config = dict(
    head_dim=64,
    activation='gelu',
    norm_eps=1e-06,
    tie_embeddings=True,
    lr_mult_down=1.5,
    schedule='wsd',
    seq_len=1024,
)
MLP neurons of a small language model. Each row is named by its layer, matrix (up: input weights) and neuron, and shows model dimensions 112-367. Each number is 128 + 24 x the weight over its row's rms, rounded and kept within 0 to 255. Numbers have three digits each.
After each neuron's rows, "fires on" lists the tokens most often at its 100 highest values on Wikipedia text that the model never trained on. A number after a token or word is its count.

L8.up876:143146148121111160131153135125072127124130120092113131107105160119117141113131161144135159137120094107108096101056155125151075134142141135099162172125102125137118146113137095132110112120140114115131170115161099103117121133157130181129129088128127116130141134106105150119084146089149181121124135145124085105105159113117103138129161109126109117117118113120084148124159141124127116151081152115116111141141157117151117102121136134146130124091073119139152108135155101145112140128086177163116136123138115147157134141119148102117125168134092129116139112097126142146149094117142118134125133140105143125168116157160107124125128118165076093141115136130127167143179098132161090152138158121133136144125149156131109106139079078177142076144185055185099114105104093083120121146106145
fires on: "T" 20, "J" 14, "N" 9, "Di" 4, "Z" 4

L6.up307:079129130149137139169155125146115137126130159153124113140103124123123134142127146167121128115106150169141127134141171094139115147149125148118088089129174136120100112172115080115096132133153185115137115124121151108097097145085117098102137143131114086146081124148146139146147139099153128165104139121125130129125157097146078129104127124140138126149096084147085133155119126113164132087096136135088134121177145138113114125136090149113133151137118170105143125119157114159113126110120126136151117090110074103089146123136138104130100146100124192129095154181150128119165122166116086134135066119160111136136138092110146158108130107143084095123119101119097128161105151165131152172099173107122123095115147138168073149101140207131114120170112158133155164118115130158159133130115117
fires on: ")" 26, "in " 11, "ing" 10, "—" 10, "]" 4

L6.up1030:131091134090110116114168146115079102106113110105132133128122128107109107066140160089142141173138118130138111141127140102133091146164131148161088157106088084127130153117139113129108111156136118127149150140153096132129133117122102107102127093083133104129141145098118124113116115148111191114114174144135130107137104079149078123190177108160108136114147123160103150101090161137100091140101130099111131119154127099147144099154121139128137101158153142114160152160163096137123138150094171138111144149182099133100108157100159142119171140129110104123130143141147077135107156151169150204152084123132105089153161148134135094130143119112143097122156100100104073102105114162094130116168111113126107111137147101170179144114099121120144125152148110111132129091140090169169184136111100
fires on: "N" 61, "tr" 9, "n" 5

L3.up561:124127121129133171139132133136126134142133165134111109095133127086120158121118132147159093162169106146115139116138109120129142143144125144174129145099142121096096144131147148137115185111146143083134120126145122123163113119158172122115143093116086115113135086111157171076137128143132135123107160136123140129134118093121155141117111132105128114129126095135147130182099106130096113131169093136133090165100110168113097123149115131150145095135143106110144132159082154098134128154152146138108092143142156160138169137128103125102119156123084177120131123126110167083113189091152089125119106133126157131110146132073147162134137142146116143108108194081136172131153123138108140136119167105093117087116120125098094137144110110107141126133121181147138142115107123103128125109123110
fires on: "le" 20, "l" 17, "il" 15, "el" 10

L8.up74:101125117131129125123156125100111149141126110152142138193106121178136078087083120145105144161068139140112108161135084147127125187136129145179173174121147124127126099135101138154137125154133176128134173145118137103130108120142142101128108133113092123169113136105089112121181134090124093158136136110148101132094197098163152155141171143081139115146142162165105137074188117147107130106091103121127127146119123116129153136162101144125132130131125152102113119129150102122148137113113110103153164158106154066105141139128125154109135151096117135130075137164146120100122136158151143095129088166142158107091101146141133098100174149145131132143149141098104136148091152143097130152161132159111135133107154122116112119075125114097148080107132143172106145143117154133133155118087135
fires on: "| " 23, "an" 10, "–" 8, "." 7, "it " 6, "(" 4

L6.up1198:096119128125137125082142087140157144115160123105137148100088108094172142102150119102149141158118143105129080113126148101139145127104139105151111102116110131146119107087093126153127124166129112107158121130145133129128097111136164113155153109159106147128100113115119136111079125157126096118142070139112114130149150126143123116123117140104097127139173091110097137106121124130147106127093158116105095172123114113117116130169154143081130108128171154141085158171114164132122135143080126124158122114165124135137077189110130105071111128132142143153112110125168126138144160126080101113159142153097153125110100129171128095171113184088142180138143091138080143168123112113133146145172057098137116149168117131128119151140086161157191178116105081144103196123126152140131121171139152
fires on: "V" 47, "Z" 16, "H" 14, "II" 11

L3.up792:102102138145098115184145146120132107101109119084120094131133128146159130102154130105126137165136148144155181178111117056151118146119145135174123148174133140109142091112140128119125107132124108116113121145119106149133166112158117116117140131128128141142136145158173096112105155135110137087085100115112137169100143132120120214101170137115106141108133136124162101163136082101109163110147108045128161164106132089092127164129135131140083125104120108107142152125131149109101148067107098122144139120132114131127166199089110136144089149130071134089102145122121134118145137152125120127096137137125120114109145127124112121128128139148157141123139045103129145119132067121120133128106130150152126096139112100092105106100098137130091117113146135131147138125131131135103182160135157
fires on: "or" 22, "m" 17, "e" 8, "ade" 5, "ans" 4, "pp" 4

L6.up163:117115105107162166128145124140140139107119150095095123122123143168158157126167026141100140104132185151111147145105115131141097112148153108155089112126127113139129122142134113111096168085126093160134146113092157104093195105134136123084183142164091132131120103143129112122126117079110133116111091134141132107132188148112149141120154109140129113100148146149150135113081120139105149112116156133134132128151168142130149145143111135114139115115115116117141162100092144149169090180162142157165131123111148131134149144132123166110144123163117164122166090135143104153104142136097145167153114106115085134107144104132118163110134123092156110150121104128134125132124083106128162140222102144134138126100075134173121134102110121152116133125137106154147094117146112145163141120103075
fires on: "Par" 19, "Ros" 11, "ec" 9, "br" 6, "contr" 5, "An" 5

L6.up1643:110148110102191120140126125099124122139092102067142131108132134147104092120149124134124113094125128129170122119053097172139097123132123090121104164151086134160132131139128122113146132140151168130116155141097142112104108159150107137106094145140109159090121145109123121152127132099128091156138158147097114145146093135092128157158150126121147148175148136137172121123139102151085216134140129130133104139155134085144099145124141138122110117146116122099134118173068117121109148151146138096134108144117116137139109104096092092148114121156149094131097126091135128106122155093163118121126142127161091122156104138122115147093144164163117082149118136077112114154158181081144165116131123074134091137151090127138155122164146122121118120144140167119139120159125118126137133165112093
fires on: "l" 26, "ar" 10, "er" 10, "Kar" 7, "k" 7, "to " 6

L6.up988:148101131132141113127128124116111199124122113144138168145136145149138142140122162129118087138139121183133148141122077131143145115087137110147081100184127112130177158139108124132080103146104115142146119138109068085123121101132124131128111120123132134106169127120106134124112136082130125126124110116160127190105155118096139141126103106131106128119134082103188062144092114117130116132086107109156125144113102124144143117097157104149150127153157156088132128135137165153120166093122163130047161128117113109136107150120144105128133153142147109105166123097095123137121135127112166117108131105159144140143088102140141094163165104094139093165072139088116095133112151141100163154103142100159131120129146159103129100129104128121156130143112109140104095152152136136105133111118114
fires on: "." 41, "," 10, "s" 9, "F" 7

L3.up1666:126125144096160145131101116137117142134130117136150129114144127141120111113128152133068160154140153105144107149133134158168198157148178125128102127113091104119125178113141106106124084117149162141169105097087143131083150097125116138120106150120142153111177122136131136113099145143142129114112124070118120180152155112184120189113113139115167133117086134169190142124100083161103086103088175100147105113136115141148102121112155164147123097131124111092158073102153116042090111125112144093113105147107152144152117145138124128163109117103101126129098108105038133077131165097076113120190117156145104121141124119103144100136112155160108143128132092174115156103097136133113111099158111133156117113158100133143066117135114123160108079150094134144120133162114170119129146138126117
fires on: "-" 18, "a " 12, "ro" 9, "ec" 6, "es" 5

L6.up554:155107117106160125115099127144133118119088139083129135119172115104145153129138070139174141120111087126157135118164074137152110109118133119160120108144132139095114182100136163157096127159147164140159102122114100131132147133091145149116101145070125137130110144117130157139116136117121131108065157150156122162157129102165132120116106099137106138094143097116145141174148114114130137106120152098103141144132126088152129130125181101112075121109106134147121129138137135154117079110137149128168179160153155144126151177138139166172108099128102144136119105113115151119120113088135159156158150158142137096164125144112151118172122143107156144118111085121097129093138104140160125132125114141144126140128143107100107144091166129143113134060162117107119084152174131143102168116121146
fires on: "al" 24, "am" 13, "el" 6, "d" 6, "or" 5, "m" 4

L3.up1168:104105124142084143106129173135128171172102113129115095107123106140167099144161174142150127145150120112122138119094168118114131142091117153180152151102113146139156097101135107121076135117100162119143137160128134100141115143105120139145115162118150132087117136129106150145104166152149173140112136170191133159158107147098153124096112135138118121138114124114136148166168159139082116115122103175145155132114148124079074129159103093141132152067104147136144109156122100149142146111083105107135107083102112131107098132132132125104123098130127138143162104125100149116134091116115133132144106081133150097117152146119105130144121121117074153110122126110080116123129088124114138144141144178129135185107178155085088100105115126152109100109147196159085153131130143080118129127099111
fires on: "le" 35, "ter" 14, "are" 8, "un" 8, "ier" 6, "o" 6

L3.up861:167150126093126170133153117109127158127149121143101123119126155135139144099129110114154158128128154115111103116134101131140137144122117157134149120143108094143162116156110167111123118133144144113132109125121121123119156184107129155089142105147155100126128167130164137114125138128103151124103167096107085091085110145105151208133095134082106138118202143129094129165118132136107175130128113104126143092124134121105162110146162122103117140127115095171119102133148127099132082124088109169120153124149133119161123161087188129126157151115118108144171096143136158128179168150084108082115109116160145161132098152122102140119123107137148097135107107153100127121166130132108215154150137153113164178123153112127133118104140120170159132106128146119109168118129150119096117169119116
fires on: "E" 24, "d" 20, "i" 11, "der" 10, "ad" 6

L3.up101:115113153149143102117145130123109114115084134131084126123145187088135114114167164109145111111135094132135143150131133138128169135154056126138157125171125111181088140140133090173103073123143115129092171117146158086134148127130202103129154113130101108116189119136116107137122178118140199116115156147137133173143135141127113125148134133118160117113133160159137112116102127115148122137115133116129144097058150135142113155156143190114138109110150115114187118154109148122131144130103106104119123162112121144143111120136119126103179125146094081123157111118114092095120174181145110117140133145133143110127147118127132130147175111118166080115129106100115133089083124135090118148157147127113109152142174124142130132116158147117141090103130086130105130124132114136125145101128121
fires on: "or " 18, "ary " 14, "ac" 14, "ent " 8

L6.up378:064154115092108114143132173169161117129151168107080150167107145146165127142127120124137159160090106128120065117133171185081145127136155147131129121162076126093150140158172094108121104142188140092107125129139174156153126171111145158140121135130086103101136135095139120150142110124151132120105118120111084159125106157108175107148156123133173119124101119150118134160105150155147154147124118101073114110168162137090116133158085161109136122128149166103140134119075075127126114142122113118111153152114136126118143115059107129150155125132122137140134110087145107125150131116157098145128178120134137141119108174153129125120126145135134122105125098123123134161156125125150170161141114130123167119134096138139121127108122129099173117098150118135131138156093139109118136174105111
fires on: "K" 26, "P" 20, "k" 13, "into " 6, "to " 4

L8.up1748:088121100120131112141194143105155151162108125197125133177126096099127114078115116115122111144070099136101189099131136154110154134146090161129102141121125115111114144113138128134125113134103127112122171129135103100125145147117154135105156099103145134064146098111149123156103138132135110144135083112160113106125153095135159126134121123128127116132107142102149117105082107150149129138053128134131111125137090121122116132123160129105148139109149138088083135153145118093125147110097109172127108087137120087111107102114112126134139123097156156116106136138088107121105169094141133168130111097119147092112121104110140096136168150105158139155110160144163107099127140102128141142124109085107142121137103133092129134048128143105136105101187099129156126111170117129132123128118161
fires on: "," 28, "ch" 11, "star" 7, "." 6, "an" 4

L6.up977:100137138107126125118152126137115163125110156117082113104117162144086112136133112144145092127123179117143129155095151165175161126099121128139112138130109158139152137148130130186184116111162113140113145127168081079131188145154078088102101137156105142158118125089120168151134151109135130123124134137105134115116147126129140135141123107132081167124103105117106167152101099127135125118112081152174129169122120176131138140151115123122125153114100146114158145159118142135163127153163142159144139118113129116102089115167132118157156144165128129106168139119130165128130120124168141108108145103136166132151152060145150131099111081124122094089120144119168083141124110106143149169121188157136075127147128152098179122129125150156133105112114081113184138132176126111114139148138100
fires on: "(" 41, "R" 12, "p" 12, "|" 11, "St" 7, "Kn" 4

L6.up473:133100138068127121156121136146143148123125131116096146140147099084104157130123160116144148095132156135054128142142170102158115126111099101125106112123114109103128100145155134132111108147150085137119133142090121136117112139116126142116124137147129136147111141145151137123128134135101130139088131130093094125115122150125150113123141136131090160122140108101096165098123109118112111111122135158134121145127151168090161096152145164146111145133108093130167125141118137133184148178165148123135125135179134139165095160159152122066100157136140157145173112112144141118111110072137114133118107125130122188136146125147188135169133146121153093082160108099086099147119155144163123179128126112118122143115112103106098108126120147117128098131131110126126117148130155126112204147172127
fires on: "H" 30, "C" 23, "(" 16, "A" 8, "| " 8, "R" 5

L6.up95:157146126136122135108131133121119146106105141112110131101122109126143120111163110140115138150136152149166074126132148156135117167178167158151106082173100104094136130085156122101164148150114141139171138108168145096150109099122124145106136101123108102117089124131177139098142116107099143131120114098170095108103153125159152120126153169133144094095055154131120093140111140143116124126129150128131112084098113145156146127093116139148113126088147139132121163161124144140108111086118141102155121156118175113129115148151093148098101108106104144132114097095124123113134137156137131142126066116099129151153120126129104142190113128106109120159117108142163126110130101124120126163138102115143111110084160142145138132127113111131142100124128103156146131148094152111181088069101121
fires on: "9" 29, "8" 27, "0" 23, "6" 11, "7" 5

L3.up1185:158124131110084156119121130150098123091105091144126121133109100168126126086112142133131131167082122152149144144080136112134124152107122094120096132141146123145150115117159110123155128130146148146099130132082140125161092116152145152100155141146124160137146134160160157117130162131138151113150120140087145137128118099130120129132128121167101129082136196145116115163116126128093129124103133120137145082089147102133170140085159150129165113189137136093142137157114145137106153103119115162116133132097123099132130106107157155103143083099115085113164110087076115123160098112083116103169132172141111101152134124134129131124138161134130126152113089123128158118114141137105094126115125120156112209107109131140105163123079146165091123132118138122153179131100141147101160114111178
fires on: "r" 13, "-" 13, "age " 9, "el" 9, "ec" 6, "t" 5

L6.up1314:093131116121159078143117121075098114145092122086115139100148123117118122198131144132107132167072119199095151140112127133110137156151119145119126099140125102142112141150115127102147146126104077146162145115139134115098119124150108149145130130115129116162121123100132131171147149107133171130162117115117139116134149164118106097117115097123048119133153129092108132119142097135098119136124108161127136132095121135107148148119103162118095115117130118154187096110127140108137112138145166100115126125142118108143103131095188129132158158104143118161104179112130140147151123122134157126122081145141147119162086123175117111086108123167128133145070168146098120155113157142118173194157084158114144108128138105123167116135136146139141107122095151164142143099148114105113149145114122
fires on: "Al" 77, "al" 5, "G" 5, "F" 4, "Y" 4